python train.py --positions="learned" --tie_embeddings=true --init_std_qkv=0.0312 --init_std_o=0.00553 --train_tokens=389900000
MLP neurons of a small language model. Each row is named by its layer, matrix (up: input weights; down: output weights) and neuron, and shows model dimensions 64-255. Each number is 128 + 32 x the weight over its row's rms, rounded and kept within 0 to 255. Numbers have three digits each.
Before each neuron's rows, "fires after" lists the tokens most often just before its 100 highest values on Wikipedia text that the model never trained on. A number after a token or word is its count.

fires after: "| " 36, "L" 8, "S" 7, "ural " 5, "==" 5, "Best " 4
L4.up434:106175134139119163097072139099153053129186173114140146103061129187066153191135133114097120109115132065109178138178118104118150140158155123146105137164124135166154148095132144085124128136188137113160203159130132140182115173121109088076120094190161110092127086097055128086145180066144096133180133095143122197113101122110123130102134202135083096141120210112159118138104159156104112118182149159141145115109169131104155101094152116135100130117140129082143104133159121156163116167130173125157180088122114133109141142170125094115156132053130083097171124171124105161092159092188112139
L4.down434:113106168128146175093119118129129131145076129088089067142081144173220116108082119120115083172111108103151174050082109122121143130106118176123135125081197118119150180118126180125173136150106155092132084058117122129084159128151139126168087087096085157168140141114152117148117108170132099102125089119137072078148145111115079173131107144112104132126173135143136127154155132123170102099041159077125092148218087111149111138125141072067153119121183135192129104211113118137146081164188139154118118128081171177158086142123127168127083160177150165124123118133074112093152086128074133090

fires after: "K" 40, "ok" 12, "ak" 7, "h" 5, "g" 4
L6.up906:110103143097178140105148161098066096170107156185099092117107201183147114143193097128084103146103148153153135155168143157049138160095123130113142146148053132105100175132101109189148147198101083155102139117070144138177164133142091074126099156131090099142072154107079122108105130119152126097145172140086117169097111141150082142105089117116111111159142103121141127161121107142121154106085135159158114128123105175095177165202177144144116111089088117163045113123101144103154125071181175122192168149132112103054073083202096102112096148106147128139086129185127104183137101095170106120
L6.down906:173064109113120145091123159132181140121119067065174138122086115085151123125097140141127163168099119140148154150092148050178157093168156126119154103104143082159138160153116147088083142108115103132159074125174087150123146113118100096142114110119196149154204103142189110099155106132124202083164121100135134136150143097133099080104103125170077057112112119146052135086141100179137112181129169130100149143148079125128123083149115156166158134192120133102149168120104072159115143135054103116136103117124122187148150120049153146109119152147136137108134111095174142133136145148177113096

fires after: "s" 38, "S" 12, "L" 8, "l" 7, "h" 5, "H" 4
L9.up176:148130107151122146106154148152084137191059194100109157106113091132138116082130173094093147116162127152100161219102099113114112111158137125143102145119147162103146135117102142146153140132133129167073110159117154170138136163141127095112116153118117138077058097145163165205056102132031133161129160136109094169175174125037103111169148178121142140130164134095161100130141142136157137127136159229207097120106063100199141141093146151095133137094103114191084113116104129097113148121168119142058086088135171113085118125116198190115107135085162162106111105154123135126047125159190175140
L9.down176:116184099102087138101118122099097142122141105136115075132052103155098131151069094146175126084099147098118135244109098041129039118108163084158074161121134133159073170101127172101115084172060144086118143125078134181150124088180168131150134140116105167153153090088101117163122118127149157165125117190095153156141064132130131157171154139170115142105100144129165058147127094086123146136176111107080063123135124102144151138143148100142146163159177145170123102121103121101166162109103188151152140158156080132126108121164124097203125103140163091119109153111134116130139085051095110130

fires after: "G" 27, "H" 18, "g" 8, "h" 5, "B" 4, "b" 4
L6.up346:126083135111096143137133171170142122152116163169118157127080229198137103102133129104141085138130092154168165110083121105137146149186141145158169161118140151089064111143107107134140138195120124123129115106152146147079128069135135085157063118104177107106114117179097180167081098141129067168121107117120161155189156101111091175173120084148149112208156152091080093175096104124104114160175146145193140062178139144131095120071229131127138135115099141080082170115124142149119096097136106143113166159099144133130107151136121085076149126114159099128137110168215128128140171113125128058
L6.down346:100113120181176146095111087100092152073090107081111136205143128139124125118060146120147082117152133132088136112114148151161089173069090045130168143131137133073119102101150122099174156182114111086089173124092101153147114119104133148144103139111132163165141135095156108117096099132106109170139152111121114136081103090108120236067101176181150174095151096213107122181119136172106184160102106137125138120117090152128134116186061152106132136161143070142151093126063148103111165155122117135167120108151134076109098094104069102146087132165137169141121121149076230176174103144106138093

fires after: "B" 56, "om" 8, "June " 5
L7.up58:148141090149142159071138103104143140157127145134159078113149139120104176128142114120176144104126157133148162092132145181136175101117131114131161160093125137133064119120054108126148175126088115143144114092063142130135158178110097120129161158062118116072099117105120121135101215150137137099152176174112142141152101115139175171140058100104093155138083149151129099127109096095156085116103118144060114199130140134106114159154122085134123112141094142168087133131162086122055142110079192127169117074174165075133159175130092077142110134094096119120138125140099105067143127097175095219
L7.down58:121051082157079096143163146139158181086129103115137162151098095152104133160133116088167113079107133134148160151079134139152166129167111095173091124123169120171135183101192131121109112162151134143062151144127068147115071122143114180128175089125133140141129176163078142049146143201101154123150070143145100151103174177132116167094099126141133151117147154112112115173096118144121118192122128151171133179081134143156100119141167138079162116118138097110169178104139106104112068108167125130106091115104128135121154114067166134092099074150117206118035121162137098145123098139133137118

fires after: "D" 24, "F" 9, "N" 6, "Col" 5, "Cr" 5, "\n  " 4
L7.up5:138128095146101137130099133145138079110107115106095226141110172183125074129146104108149128129161131140131073175185097175086109138070116153102146185158139144150172108126110121112147121156125135132140095152118142114143056112065117094113193067112080064139130121139146162104109078025100124095155130062141143099176125108147183081107162109204152114120163156098161132087128159153123107090104117115154120181089140106139115162142119115148133165134106138153115161108119175112135107124090215147097108095133102180107127141173138097067134111103082091146123177154150120121132220131160121144
L7.down5:162100113103112125147128131111101093159121207103139108091137129099126178145136106153161028108164140137172143081138137075140124150166172072134095120108092178152098146147159126096152124086178151138127129107139119117086191195131124097104108140181187179145132121150095112125130103150156160129144149091143090145101168112125102103120104145100152093140110132126057135088130110160101104123105144161046079108109090164109116101065120176165139110118118139127164105180104073114173114136102078098167198126172118105169097132139158107193110066055153121107182120103177097098195120089149150121

fires after: "″" 12, "b" 11, "C" 9, "c" 8, "s" 7, "B" 5
L9.up78:173077142112154129115135118141146148153108186123094102123219237122147144152092219085167133116118121185105128186166124121130082162156135168145118120041161148131182033186132138131151161101178112158146089120128164185161150152113132110139126118059135160102153168115119120125119112086116111166098087120166158167149089125066078109161122167125124114179137091074119124175112175089092150171115107131132127090092149133118130099119119071190136161123105110105131076116085116128143124131156094149156145112106111151139159100183086132188105085159096149157130084129094113115138117153135159076
L9.down78:133137111126118098127127125181156192136146112130147088097130085140152108056117069129100184075139102191130138137140049096144163119135108106133153163168142071061141089126127098099100155147116148125114154130179139139099092157169053121111109114100129112147109108095079157144090160145197126104116159092166157162172110217137111153130112150169171090148131119168118048109109198148137105192144179112119113115137160090110117186079107139155101135091162116119137141137085117062139126060097134131113162090137156116140138138075084159110147160057105152098110155149105214169188137097107140104

fires after: "one " 19, "the " 12, "tw" 7, "some " 6, "'" 4, "il" 4
L9.up573:139127154097102162163056079123130123175127081074168165126077099168165197132167120127142104138075147178133114137125088117116139145086137132169168170175130154130131132123072133152103154093147097150052162123149151110136159132164157153077121123115096110104115109138146111088121122062163091152132052101134163156076096118118136160137125080116119119101154106096123187121193166111135151175129052173133156144138151060105060070114138195091154105116111198171171115118109141108070087135157152118126131088137149097134149175143170131153156132096152080129114101156116107163136122092179121101
L9.down573:166117105107124118137125144104176122139134110159150150195151162101162084144091103107105156156161107141152175146137139133130139105141093119110090102122115096162108099110137153144138142128101101153098122109205103091157118131097185117129109134122121127143217122087090138168137137116131114135118149190103060144104147147162102127097110155077113203107186116094183122136086129116137139201126158121133094134160176135171127077190147141149094175219090113100145115150107113132071106076162128178117101094218063120146041143086135078127103224214166119194066150123133099140092138133101140081

fires after: "F" 16, "D" 12, "B" 6, "ro" 6, "G" 5, "O" 5
L6.up784:143117118169101163171104125096058139100063147185100108138114145110097144114127167136168149083172161099156121113087091154101149187126190107089133137095079139106149088147112117149132180192166114156143145144107050190075075104063110130087126078109094169173116148154143114160118148049105175106139103146142144113132151124146169113156122140113178127123181075178236113100158117120135107114134105197141126091079147128116157051109119087178143133141101145149112130098101091144109084143126167092123089064106117075083143132173148078068171073170162126114089126144158097123162122107143130172
L6.down784:120118131134131078111135141139164130065200160116144149071079170154136188172090162172091128143134157138110098114128117138155110117121090184144077110159159076078104119136079143143076065184110138098084105155152122090127166167154136066142111119137148116118156172145116149052093115135135148125076202061103121156099129135090196090121139085127112072107100178134069206145105090145162181114068113155109123159105156168104080164145126137078112127160131118165192094071112151031159153043117145151153147139048130183178140129113152158181161119148108146117167131125086139125099119170093158160

fires after: "- " 26, "\n\n" 10, "C" 5, "==" 5, "L" 5
L4.up77:151157115068143124090078162092180110137196153108098182117085098125151146129137173169150164132114087108062129111146139185136102067100156098142140102124109106132116194111104174140135131121178183137135153122148113087122144203102153143119081180139116120108130129111172135125095129041137127114128134116161129111088139150032133110132167138127130135162067155088166141116201102118108177191123155121115124099070106193140129086118085087155067180087094094098125098108167100166160121128098161122095159139109161112066163148159124159111112129162152149170122117175150126081103106132065077096
L4.down77:118126047064136161145139101132154044174111172119089134129189105220132126145111158134098130133162087097111120106167142151131087142170133161103114146100124176109113131117157175132152169122151157143075129093112149068066067138133168155118122091044103106130140099170134126091139141098179120133095113086113087106146100186069137120090122155120119127182076100146140185107159130105148175189151122110139123099110138138156152133124145149112141153129138102029171116115124146100132119142129130109116109162127126112117119166168103159091062123163157140162125062133152134084091136153104164168

fires after: "C" 11, "P" 11, "S" 10, "B" 9, "." 8, "idd" 5
L6.up203:138151063089163133111133148156133158140126159130203124130121138155154126110138123127129152098159130145104122077145154127146120107121126169152160103116048111151139128165064176165137131144167110137074123178099178192123161094182113209163142084120174126146098170137078109130115095157094097048148183113164106110156155096091114143067136128132116161142133134084150107122096123123099057084080129137146092146122152170134180132114136094197100075165070141114117143149181099133034131107075163146116130112129089131132131160169105146140101102158104100158142145142142149115155143070170127172
L6.down203:086099100131088167123173084122160116086163160182140136124106084115103168125117130151130093060152167148091154131093198146135131107171096154145168186157123147165162133124186119129108138087101173071141060124164125164169070106087108131147167111070131139136143164143142086122072147178146065135118114081154055077090140084112162124139156133116095133111087103157104108124082127114131122089136114137133151145104134118113150117084179119126044112174163148132151102052127124129184155129149119178098130119145129160063128171101104088165133122161089127089104152119105064199119122131136174108

fires after: "the " 20, "much " 8, "some " 8, "most " 6, "all " 4, "to " 4
L9.up814:176088143148134158175176141158125063146157128056155138156194117123118173138115141122118173096139169129133179165122092086157161151056138186083125122140117117109134129175099162111136177142093069148098112033120139146103149162093158111122172131105090088134116103158141147153115149128110119124130111095139162039141059120168141123111161122157080176094147072104142131137149128155133117121079101142164163139036150176152116148082100105156103107124154171084112095072127157167075105125129135137119104087091118110167079114098107122134089126043054125133162095112119119162177165101146144093
L9.down814:161086133140156161049102178109078137169200080144135121176160076113169125119105157137085178125157142163158102097127141150077071114118155147130133147104147126096118089114178073140149135103088100092101134170070086149116125093124168132145184122121181165135107121148121133165148128102058103143190120150165115089158148143132146081110085188165146140132131119109153086101172114105120155067084121143106126155130102149150084147071131087141173103145115013120135096175123192123128133134135146107115109139152082096106090112174146185149160138112120122111170135211111162187135077147062077148

fires after: "one " 19, "most " 9, "some " 8, "e" 6, "He" 5, "many " 4
L9.up849:141114073146152069130105093101138092163103105084146161155179132143176161162086151114127096163114135164125130117154112102179134162076090165089113115098104142085137161188113147066099179136163121139144138108122149108157114122094084147189117136122085140073143066137173156107116159152113119092118161118146170176065103053096135063137140136170094154150096051126148165115130114101127099117168162101160114070113154154092122142149154102117140124176119175152086114042071163090170126153151138147085106096065156151151106168093113127123098168130132076153146175125152194151134154179123120155
L9.down849:089106128111119107132137211114123124092143114113109078131119084113112164123099145122118116070135103191165147118168117122130132080125080147126194101057162134195167049158135153181094083117074085148114158075125106147130137110084184123116144153096197097193141131159200100153134178077067184144125093094147137110127139053169119117114128059089178103168116138087150135105122150112105174179081093104155140168106125139129125091134147117136168138109161163145122122093078083145093139112151101120132121127136100163142099137142161153087162159166171107171167137198084154120160083147087161148

fires after: ", " 26, "'" 12, "so" 5, "il" 5, "long" 4, "," 4
L6.up657:150117119058154143147117089096166075131086132105138097108131162133153179166150114102173129169149147176158139126158129133116217137058100113151124052113126084127129098143100153152133106148170123164120133123116146154162150119148128149118109112155066153111072111105120104197133140177104158122121122048059163169120207101156127117128128165134131095111167118122092085153138174138130166087091148120114143156107124082134069123078121165182123118150110134156134126106174180135168032043110118116150113125162106119135141107119079184173135173091149123177092127159162119107113120114075080136
L6.down657:200212211095121125108148120103121096133132075096115143092158182096129118168107171106171112154132138128181096173212141165102143218152149152147141110080195092135103090167119127129103095127136104112129123114115110127122156086135079151111112091112139169111129143108110102209089109160157165136159096183087124132137205161113097123090118073161084073121134134118127135106097110145120148132092110140121039102090145142104156124130145140139100135094127150057140096113162093110133120055145097165128102135197114162131177109103138082069117110121135110090169153107151088126102194157148180070

fires after: "B" 24, "b" 11, "D" 10, "K" 9, "tt" 6, "T" 5
L11.up620:096130069108092131100195141146057122084181150095111167147054116177185150130136110143162171102034100105149162134124192170181100073162143131150132135098133097201111115093059103135150122163105099121150075127158165145150129196155163177146075138119141144095124120124154084136110158139120161131133151078105205142137121084119139092096156132154151100130105104159160106121159129156184103175076153148119156129113125110166071101135112100073089098153103098092131113176123151089172120099097159169167126063124164092142094162104112129114129133137098128106137096099123098147093112192162145172
L11.down620:153113102100145101130114133120134115116104108068177165082138181106124102179224158124124160116144116144170111101160149145111152118150117108124119071123094130137096119083070166000190106085118107169151133149148194158146128172122110174068171132088176120088065129161092130109108146111083080202166089120142142114123152159140151144038085139117101094134118120099121171093162134191116163142162123147119102130099111074125087183142157109086097075114124127111113111060163141127081088083102122103111155149065159121152128132140170129142160095145112149117175111150109166178117142136145110109